Weights of a small transformer language model.
Size: 14 layers, MLP 832 GeGLU, vocabulary 8192.
Architecture: RMSNorm before and after each block, rotary positions, no biases in attention or MLP, tied embeddings, capped logits.
MLP neurons of a small language model. Each row is named by its layer, matrix (down: output weights) and neuron, and shows model dimensions 192-287. Each number is 50 + 15 x the weight over its row's rms, rounded and kept within 0 to 99. A neuron's up and down rows have the sign that makes its largest values positive.
After each neuron's rows, "fires before" lists the tokens most often just after its 100 highest values on Wikipedia text that the model never trained on.

L8.down416:73 50 81 50 22 63 23 46 48 51 28 32 41 48 49 69 43 60 39 76 55 53 27 62 47 50 39 52 42 17 70 60 27 56 27 70 48 36 61 41 25 51 52 57 44 63 44 45 21 49 36 82 77 75 40 45 85 53 52 45 50 53 32 77 65 63 61 40 32 32 51 42 86 78 76 61 63 53 69 44 53 54 30 73 46 36 38 56 42 35 51 49 38 48 50 45
fires before: "0", ",", "\n", "5", " million", "The"

L9.down525:32 74 74 39 63 36 28 46 64 44 56 56 56 49 51 56 36 49 55 28 52 37 35 64 70 43 43 53 42 37 62 78 68 68 61 66 66 60 68 74 65 58 37 68 32 49 61 65 29 56 65 68 31 79 43 72 48 91 62 60 59 52 35 44 55 63 68 67 59 35 38 47 27 34 53 65 73 65 64 40 68 66 41 54 59 44 66 50 31 46 50 56 85 43 61 65
fires before: " ", " the"

L7.down580:75 15 58 68 84 13 47 77 53 54 59 76 56 16 30 27 78 20 41 43 42 54 62 21 42 32 58 75 47 62 40 51 51 48 42 27 44 42 56 61 70 62 64 27 66 65 56 51 43 26 47 28 65 54 57 58 48 37 40 46 65 56 51 70 62 42 64 38 40 49 77 56 47 62 49 61 50 70 51 55 57 49 66 49 47 42 38 16 59 34 61 37 72 38 61 30
fires before: " |", "%", "4", "1", "6"

L2.down61:56 62 59 50 52 58 13 41 79 71 62 49 51 39 65 64 39 53 34 22 32 49 30 50 53 50 48 53 49 55 51 49 59 46 51 70 56 35 63 57 50 57 49 56 77 29 66 33 54 80 31 52 40 56 40 51 57 44 47 55 57 44 34 42 46 84 32 40 56 39 59 29 46 52 31 66 56 47 64 39 45 54 44 31 22 32 46 50 29 42 69 52 35 58 72 40
fires before: ",", ".", "–", "\n", " to", " |"

L9.down44:59 39 75 54 56 23 49 34 57 73 66 72 55 45 71 45 59 43 47 42 60 55 60 53 70 22 71 48 53 51 14 39 39 26 25 35 88 50 34 44 54 45 46 49 74 58 22 66 42 41 21 31 59 54 45 48 65 48 22 62 44 68 71 07 45 52 50 63 62 73 62 54 50 57 46 66 48 51 63 42 66 48 56 46 40 65 57 44 59 40 29 31 46 46 58 28
fires before: " ", ",", " |", "0"

L7.down710:80 57 56 31 86 33 60 50 49 50 85 64 43 23 70 40 63 45 70 64 82 70 60 40 29 38 50 89 48 33 58 63 36 39 59 37 60 39 32 49 29 33 51 45 49 48 67 50 60 36 76 56 50 70 61 41 51 36 49 62 67 42 50 52 68 62 55 68 86 34 45 42 46 75 37 12 63 80 51 71 54 55 51 79 45 56 61 31 69 21 40 46 46 46 73 39
fires before: "0", "8", "9", "4", "1", "2"

L3.down674:50 48 38 45 50 65 48 40 49 70 69 21 38 47 51 43 52 50 64 55 66 30 35 23 49 52 36 66 51 50 50 55 19 46 41 38 60 34 54 46 31 23 05 75 62 44 46 50 62 32 82 47 41 47 44 75 14 64 28 37 52 28 38 32 75 56 57 54 44 41 64 57 56 56 60 46 22 74 75 40 37 81 47 51 45 61 45 37 49 72 92 53 43 47 63 56
fires before: " ", " Goals", "\n", "0", " UTC"

L3.down55:58 66 85 43 52 64 33 57 37 48 56 52 37 38 58 34 49 52 57 56 69 72 56 45 41 51 46 72 48 42 69 23 45 44 71 39 59 46 35 36 19 70 39 44 29 31 54 44 52 46 66 51 29 62 42 59 43 53 28 53 52 39 66 53 48 37 74 62 55 59 42 58 53 88 00 56 45 69 44 42 65 71 63 72 40 41 30 47 73 61 46 62 32 42 29 36
fires before: "0", "1", "2", "8", "6", "4"

L4.down4:63 47 27 57 31 69 39 50 63 48 41 37 33 62 42 66 47 49 78 49 45 45 51 63 38 52 29 65 61 57 46 40 27 44 79 58 43 55 32 30 47 48 70 54 64 55 24 47 66 42 43 70 61 78 59 42 96 34 37 63 49 62 64 38 47 52 58 48 37 49 32 27 40 34 54 18 67 47 35 49 56 54 35 65 29 56 34 61 46 61 42 44 58 22 51 68
fires before: "ed", "ing", "e", "ion", "ci", "ions"

L7.down622:48 45 32 40 51 64 37 35 74 30 79 39 57 54 47 65 49 69 41 35 40 34 39 60 74 54 49 56 57 33 30 64 68 43 73 64 42 47 37 64 56 62 39 46 46 29 38 32 44 76 73 41 75 48 50 63 55 30 26 48 30 54 53 52 15 40 34 44 43 04 66 50 42 37 26 31 64 37 60 38 42 61 40 23 73 30 51 38 42 50 50 54 89 16 48 53
fires before: "–", ")", " –", "),", "\n"

L8.down321:57 37 51 50 37 55 40 63 58 48 51 34 54 19 38 41 49 40 62 38 36 51 48 53 43 65 59 61 36 44 55 44 37 56 26 40 58 19 65 67 50 56 34 78 33 55 54 62 52 36 53 38 59 83 35 30 71 52 40 35 58 33 56 55 34 23 40 21 42 54 59 66 47 67 65 43 25 66 45 43 73 46 67 54 57 45 54 73 51 48 35 51 53 36 59 31
fires before: "\n", ",", " season", "."

L7.down89:55 48 69 25 71 59 43 57 54 57 40 47 82 40 60 47 72 72 50 32 69 43 71 59 31 49 22 39 46 57 53 46 37 50 39 38 86 69 89 19 50 55 77 44 55 56 23 57 50 58 76 40 37 52 53 42 48 52 48 52 72 64 64 52 26 61 42 73 56 58 57 64 64 41 38 48 66 51 43 52 48 62 58 53 83 59 57 50 50 48 39 54 41 74 27 43
fires before: " ", "4", "6", "7"

L8.down804:25 22 53 33 71 42 41 59 39 13 33 65 56 31 39 54 39 66 28 65 54 43 45 37 33 55 89 40 69 60 42 53 49 15 50 82 61 48 35 49 67 44 26 26 46 74 45 53 31 22 25 38 51 23 53 45 52 76 48 62 24 56 41 31 67 46 47 91 62 51 51 55 49 40 29 55 37 16 38 42 65 57 33 45 42 42 34 67 44 62 62 51 32 40 64 55
fires before: " ", ","

L9.down704:47 75 42 58 47 61 46 54 46 77 52 59 40 44 61 41 42 36 43 45 62 41 43 55 49 31 40 42 54 34 50 44 59 71 56 55 46 83 52 23 45 64 78 60 47 42 37 40 56 70 36 59 44 56 38 60 59 38 62 41 50 82 61 84 43 48 53 40 23 46 33 54 58 57 51 61 43 52 27 55 69 72 47 53 47 62 61 28 45 62 29 57 52 35 32 90
fires before: "ed", "er", "es", "ing", "ation", "ers"

L7.down221:33 57 50 34 78 19 63 65 55 55 66 57 35 54 59 70 45 48 55 37 58 40 64 65 30 64 34 51 62 44 66 39 19 32 57 33 67 52 88 54 51 47 78 47 68 40 71 41 41 34 56 45 73 48 28 45 71 48 58 61 43 69 38 78 50 57 50 54 61 48 69 59 71 92 46 43 63 73 44 39 48 49 70 57 56 38 43 48 42 37 46 37 44 42 52 39
fires before: "0", "1", "2", "5", "4"

L9.down332:46 41 36 53 38 27 36 27 38 52 35 42 25 44 86 53 16 35 50 60 75 24 27 78 53 34 56 49 77 53 28 44 38 46 68 62 42 59 54 46 54 73 42 43 47 43 40 73 61 57 53 50 39 81 52 62 58 21 27 53 47 53 24 49 46 59 36 60 68 51 49 46 41 26 26 42 52 67 35 22 63 40 49 37 38 56 29 73 54 39 48 63 50 29 49 77
fires before: " ", " the", "ing", "ne"

L3.down317:48 27 45 36 55 61 57 52 60 59 52 42 51 41 61 45 69 57 71 59 68 39 41 26 57 36 38 51 65 31 59 50 33 49 51 60 51 47 58 73 50 40 33 81 43 56 42 37 50 36 51 57 35 54 41 51 39 36 74 40 44 38 37 28 94 50 33 44 49 64 55 77 66 66 56 49 06 75 69 45 35 56 51 28 46 48 38 53 58 53 95 55 53 54 52 60
fires before: "-", "\n", "|", " "

L9.down301:55 60 66 28 43 52 45 38 39 56 39 46 48 26 50 41 36 49 48 68 53 61 67 60 74 86 46 61 65 53 46 34 69 65 72 70 82 14 31 45 59 59 37 74 66 48 54 58 62 42 49 48 30 45 54 31 59 44 50 50 24 56 66 37 36 45 48 59 56 28 58 53 41 63 71 60 71 57 54 43 69 66 52 65 38 51 69 50 63 43 49 57 47 51 64 38
fires before: "\n", "-"

L9.down697:38 61 47 42 46 47 51 67 51 60 51 39 80 54 59 55 44 44 53 34 63 44 56 67 81 33 55 40 61 57 33 64 49 80 38 53 64 63 57 31 15 59 57 33 41 56 31 51 46 36 44 11 65 65 69 41 54 41 65 56 50 86 59 23 52 35 69 45 48 35 58 44 68 52 49 55 65 35 59 45 40 66 66 46 60 58 25 48 31 51 69 41 28 51 34 58
fires before: " |", "–", " season", ":", "\n", " "

L3.down589:63 58 52 48 70 75 48 60 42 53 60 33 45 23 70 85 29 47 59 39 43 54 46 33 38 61 53 66 46 61 37 53 41 50 54 63 61 35 58 47 28 35 67 67 43 41 49 42 61 42 76 55 40 46 34 42 64 67 39 65 37 26 45 21 99 51 45 46 63 58 56 42 46 63 42 39 10 59 72 39 10 52 49 46 47 35 56 67 59 34 79 53 37 63 63 60
fires before: "\n", " |"

L7.down218:23 58 47 23 57 74 61 52 29 54 55 52 53 31 67 54 31 47 51 50 52 50 82 48 69 35 35 66 53 68 52 62 39 38 55 69 44 30 57 34 60 54 60 45 61 49 73 58 47 68 37 44 55 43 35 20 76 37 39 81 47 33 58 45 59 46 49 83 83 56 44 35 51 31 58 34 67 79 49 25 60 83 62 50 62 50 35 58 56 63 34 59 42 57 53 54
fires before: "\n", "-", "t", "m"

L5.down524:51 57 31 49 32 30 51 55 41 64 37 51 61 22 36 50 53 55 43 49 56 70 24 35 62 15 50 03 37 43 31 40 45 79 41 26 60 68 63 70 68 86 35 51 72 43 42 66 49 81 52 39 69 49 57 56 44 17 56 44 19 61 38 38 51 56 56 40 47 47 48 72 73 33 66 70 39 75 25 71 77 37 51 58 49 40 44 58 58 35 37 50 51 47 61 37
fires before: " "

L5.down548:45 45 75 47 45 35 36 54 58 48 59 57 50 54 30 37 51 52 63 55 54 50 34 32 26 36 44 40 55 46 33 46 47 58 78 51 72 46 50 38 56 39 66 54 46 69 33 53 53 78 76 58 57 56 46 78 53 43 36 48 43 68 15 21 59 63 54 49 51 56 38 77 25 57 36 60 72 66 35 41 51 49 58 64 41 63 53 66 50 54 57 70 66 50 49 38
fires before: " ", " century"

L3.down329:40 45 68 39 42 67 52 45 51 41 47 48 45 33 53 41 55 48 72 58 70 55 50 51 51 37 23 49 49 38 65 51 30 50 58 92 46 36 45 42 32 16 57 65 47 61 49 41 46 35 71 59 52 41 54 56 40 62 43 45 48 23 44 39 89 43 60 46 57 57 52 58 57 56 54 43 18 67 75 54 16 66 44 43 41 54 45 66 52 45 83 56 78 51 47 56
fires before: " ", "\n", "5", "C"

L8.down776:54 39 48 64 30 38 67 47 75 76 33 69 62 44 38 39 35 53 27 34 61 63 36 74 49 47 14 48 33 55 47 70 63 35 50 49 73 56 54 36 78 66 27 58 45 58 27 88 34 12 24 48 69 60 31 56 39 17 55 28 40 17 69 10 43 47 45 37 29 78 54 54 49 46 29 41 65 42 22 41 39 39 46 51 63 58 15 48 46 42 45 46 59 49 45 56
fires before: " |", ",", ")", "g", " years", " "

L4.down220:52 43 52 19 44 66 48 50 60 80 58 55 36 61 51 30 47 52 55 52 66 56 55 42 20 33 57 42 62 50 43 42 63 44 38 49 60 54 41 35 42 39 33 39 65 60 26 41 47 47 85 63 52 56 44 54 45 69 31 36 54 79 48 75 37 37 48 30 54 26 48 51 45 66 59 34 65 61 14 52 65 43 40 42 62 85 39 46 64 50 63 46 62 70 89 39
fires before: ":", "9", "8", "6", "\n", "7"

L4.down550:56 16 45 46 50 83 25 47 64 76 37 39 27 69 56 55 59 33 49 37 57 22 38 35 61 45 47 51 55 52 31 57 35 49 28 47 42 43 41 43 37 84 56 48 40 40 41 39 46 48 59 63 39 70 56 33 56 62 57 36 57 66 64 62 55 79 41 52 35 51 48 51 66 36 37 32 63 50 24 38 31 81 40 49 54 61 48 39 32 68 70 76 04 24 30 44
fires before: " as", " to", "ed"

L5.down355:48 69 68 31 55 29 46 32 49 55 59 68 52 35 32 58 73 63 68 43 39 74 58 22 28 47 41 64 54 67 56 36 27 48 23 58 74 78 44 35 46 53 70 65 48 75 36 66 53 76 25 49 38 39 34 46 26 48 39 38 55 52 79 69 47 36 34 32 45 45 44 48 41 21 56 53 38 44 39 27 47 64 48 62 41 43 35 77 76 44 41 46 63 48 27 68
fires before: " ", "\n"